config.toml
num_hidden_layers = 8
num_attention_heads = 3
bias = "all"
extras = ["capped logits"]
beta1 = 0.9
MLP neurons of a small language model. Each row is named by its layer, matrix (up: input weights) and neuron, and shows model dimensions 16-207. Each number is 500 + 40 x the weight over its row's rms, rounded and kept within 0 to 999. Numbers have three digits each.
After each neuron's rows, "fires after" lists the tokens most often just before its 100 highest values on Wikipedia text that the model never trained on.

L5.up1317:519543564487454513516449502557482515382519526527455414587448519505513501559553447603488441415487527500470493477473478416481565472478500453517485454513446490502469494541525519485550479546530471520476512538494599519421509565539382523535505494485527517534436451493514534487432566446524486520490511505501588520480519512423436517514459495514520464462510503439453492486507483549462615403488469457531421493472498493490514479505475502566502511439479495457507446430494522483512533511463542485535551546483461522495551487449529485449477485516472511481505539496463487502507491512601484452
fires after: "s", " in", " and", "ru", "e"

L5.up189:483515497578447460461462513532496538444534478481429519444509523494489561567479415506517477513606461492449509475512519481528549479476502442475498501402537509501476507464560523514506523503499512496482495549529583565483501503490502563519500493447511468424482489508482519556531457360521505496486500517550557517574542540407518492495456438521454503517486490416513519528478481581509561500507480506460563495512554532479452456483521507583544485452510499504531512426449552514469502506520499529512496558523401471443555465526433407537486605521479571439471498462534529459535556523538489446
fires after: " A", "us", " An", "u", " Ma", "ni"

L5.up593:502477486457437554573484594513464532461538576517481461517450490489476557430538467513526543467586457520480568475515538541486479480391524432497506429499437538505533444467539459501491468471544489502510499546475511527500542469510540580549529473623519467464519519486497459457517525532516519519454564505483497542495463528536506497518467501518489572479521483548444435550500502534473583472481475496468482580428503600512530455400536486512519522476473424436496509553507410471528498506522496517497546490497455477424496514439542463477511636490447552507530420521455446472497532522453479431
fires after: " ", "s", " as", "n"

L5.up226:547509496529550466490492533557523516496508531610482511552439485507442509460586471464511554525522465522493420513498502519529547494459520447487521521484528487574548462490514532510514470461498437461549518446471442452519507416467465535465553493569459472527483493526413523474482418543476525523472520492450473496520450492523498571562548508553579501514451521463489505614500526470527518507508486489432478535513496494482513500548540499522509492523542532507424537476546425490504475472486454532524539585576539573537488589445494521504481494512461494491404543481553550552541524442358542463
fires after: "ir", "id", "il", "ed", "t", "gh"

L5.up654:568508534636471487465524477500484512526526544493462546445468507458645486487493471441424459484512477454504500469461476574488482410551472434480496520561564489579459487518531463488452480479532455445448443506546521527488474528464558453510464566473458473489533567552466535537477497516509493542505481484516416472433477490578451458507496485519483498486503549518495545540532453562545547515475551447484541523493474542497518551414517484497530516492521530510486525448508487497493514534496471498402519416461536508512524573540450491480490460484487570444513533563466533512533554464594490510
fires after: " co", " Di", " di", " Re", " re", " Com"

L5.up513:515575437540545542515483463484468539476475502496453508513506510528527471431558454461519573515516456580509489515420593556375525390435464464420443555501522499514534493470545476490511484570528434466477452527449496520483520544548476482518517533526492483488510495585529525488457520477457524509449472430571506531479512419544457507508477522497466486489489574564502477532465479619542608492549514488475538454447481543483511535463457488536510450533511455472532457494461492517533488500501521491506470466449484550561492506471514495458434468525517493512492505495463454465524480500558533477
fires after: " con", " Di", " di", " Con", " pro"

L5.up702:545561512509535509523543486493488498498503524535459520508546570432494426465575497510541477502479537507465455504532557518466527548496523499418482532495433569469508497479533539538556532479477466521448487496532500427579561585530471455471440454510518495490434547509464465490471515541532497432521478415473538526530500461562496569547490474460485520449554537490543514525557443500515495474495527525516487582505510483440490487517607479576534508474436455434433586486591448569520488517517482590570536525571478521510502448563417492501505510506513484579466515478465499538497474521474518514
fires after: " ", " a", "l", "t", "il"

L5.up1224:535527498543474542454533543476507523560483479488471452532528482564463484556538528473472531540460469546454541416510503427470456509510519549509529512510482508583474473530532447528457555513444440485549458521530532597431448531557474558477470525536448457464488512528509500429534474527504497441528459470547456514471499536502519501510513453443483470412519461480427521539441485504552534502573539487568495571525519539488496497539519448545585431488496521505500519519459486484532473501497550545473478538502491481510539441447442531451461551572571537539471479510517465566512518584477464514
fires after: "ba", " Ba", "a", "|", "k", " La"

L5.up728:531512471482506492440531535530476532495477538485470462514479511474488497536501478399448508594508529517528470501548443560475501502498492570459459504490441491500445515445509552546485444558499522443430509525493434500510524529477512475487411439398459541477481520510439481385512544511545500525513472514526519628484480500526483576551530519527491584532555502568446537537554530527503497470459597495471501536408560503401465527571486482494496486480510516476516493385508465502535476513482457526421480563510486501495518462478485482522532484473470530518385542502495513488540505420516473518
fires after: " ", " 1", " he", " 4", " 3"

L5.up450:584445566474436487499539512550557577509551496476520495537573588456535468523477511519448528542503421562448539537470498481473497465506516575465418453516453535449441474458486427612530488516552516511450494531497487508480460546550514515588441538521506505482510472484474488470522556519520507463469513548520477438541537494512425478522536567476416494526487629543495519475554470470471531507518533448518554552507478461479455481462494524499551439553521533493484490464556610547487523491452485510534461496534427480545504518494420490435547590538519536536461413458469439385485552524539464468
fires after: " ", " Ra", ")", " re", " 1", "vo"

L5.up744:478575519507538467579556495570520493462463527536478526500472511496531519497532522528485505456400463529464517473544545511492504454413469536471514464470520507493556484491519548532596502621486473477528523519510540472532518467512512515478552628509505509480487431437475449451494553531538555504546488458506523549538498469553421554557464497508514459530479438525488435492541548490490555510542413506431404507517501489467466489433471523475471551452425423472553448404491490520580495472485496532414493468494477532571550491555470554473468499554521500472485457460498480471527534481525498450
fires after: " ", " |", "e", " p", " di", " con"

L5.up775:506531536466509538513541523639518559448506513522444540519500486515513515508491554526503458488466451511530501489459533468509491521441526549496491455374451497504479524473470505524483493543463445465485522527407585477489527493460423482439577424482533519530547520487459501487481548497552556484521485495538448485522455497530438540469496539463466509580355498517474487499452475498520501530533528539483530533499525561486508480463419576492496570557504492492492487511444516498557512506478473529484434493456551543491502510511543541462472572516487511486527505491551466464465531497477457486
fires after: "s", " as", "es", "e", " S"

L5.up1114:523514535529481554467520593534483473534573477486424444473441483505568491536532471459467481531511472520461579478474456473450525516489534465442501480559546457524454542517524471538491434539558486486432415501474525497511496524565484470540479431570521548529516466493459546401473511475505515520475546473513508503554520525537535478527506507445457509531459512504431505464546543520477460520597516515519456464523559541492561485495501485504567449578499506577514503474410535469541475492462591425473428559439401483481422498511505404524486531528511525449442476488478555483504497559494563494
fires after: " the", " in", " p", " Po", "s", "In"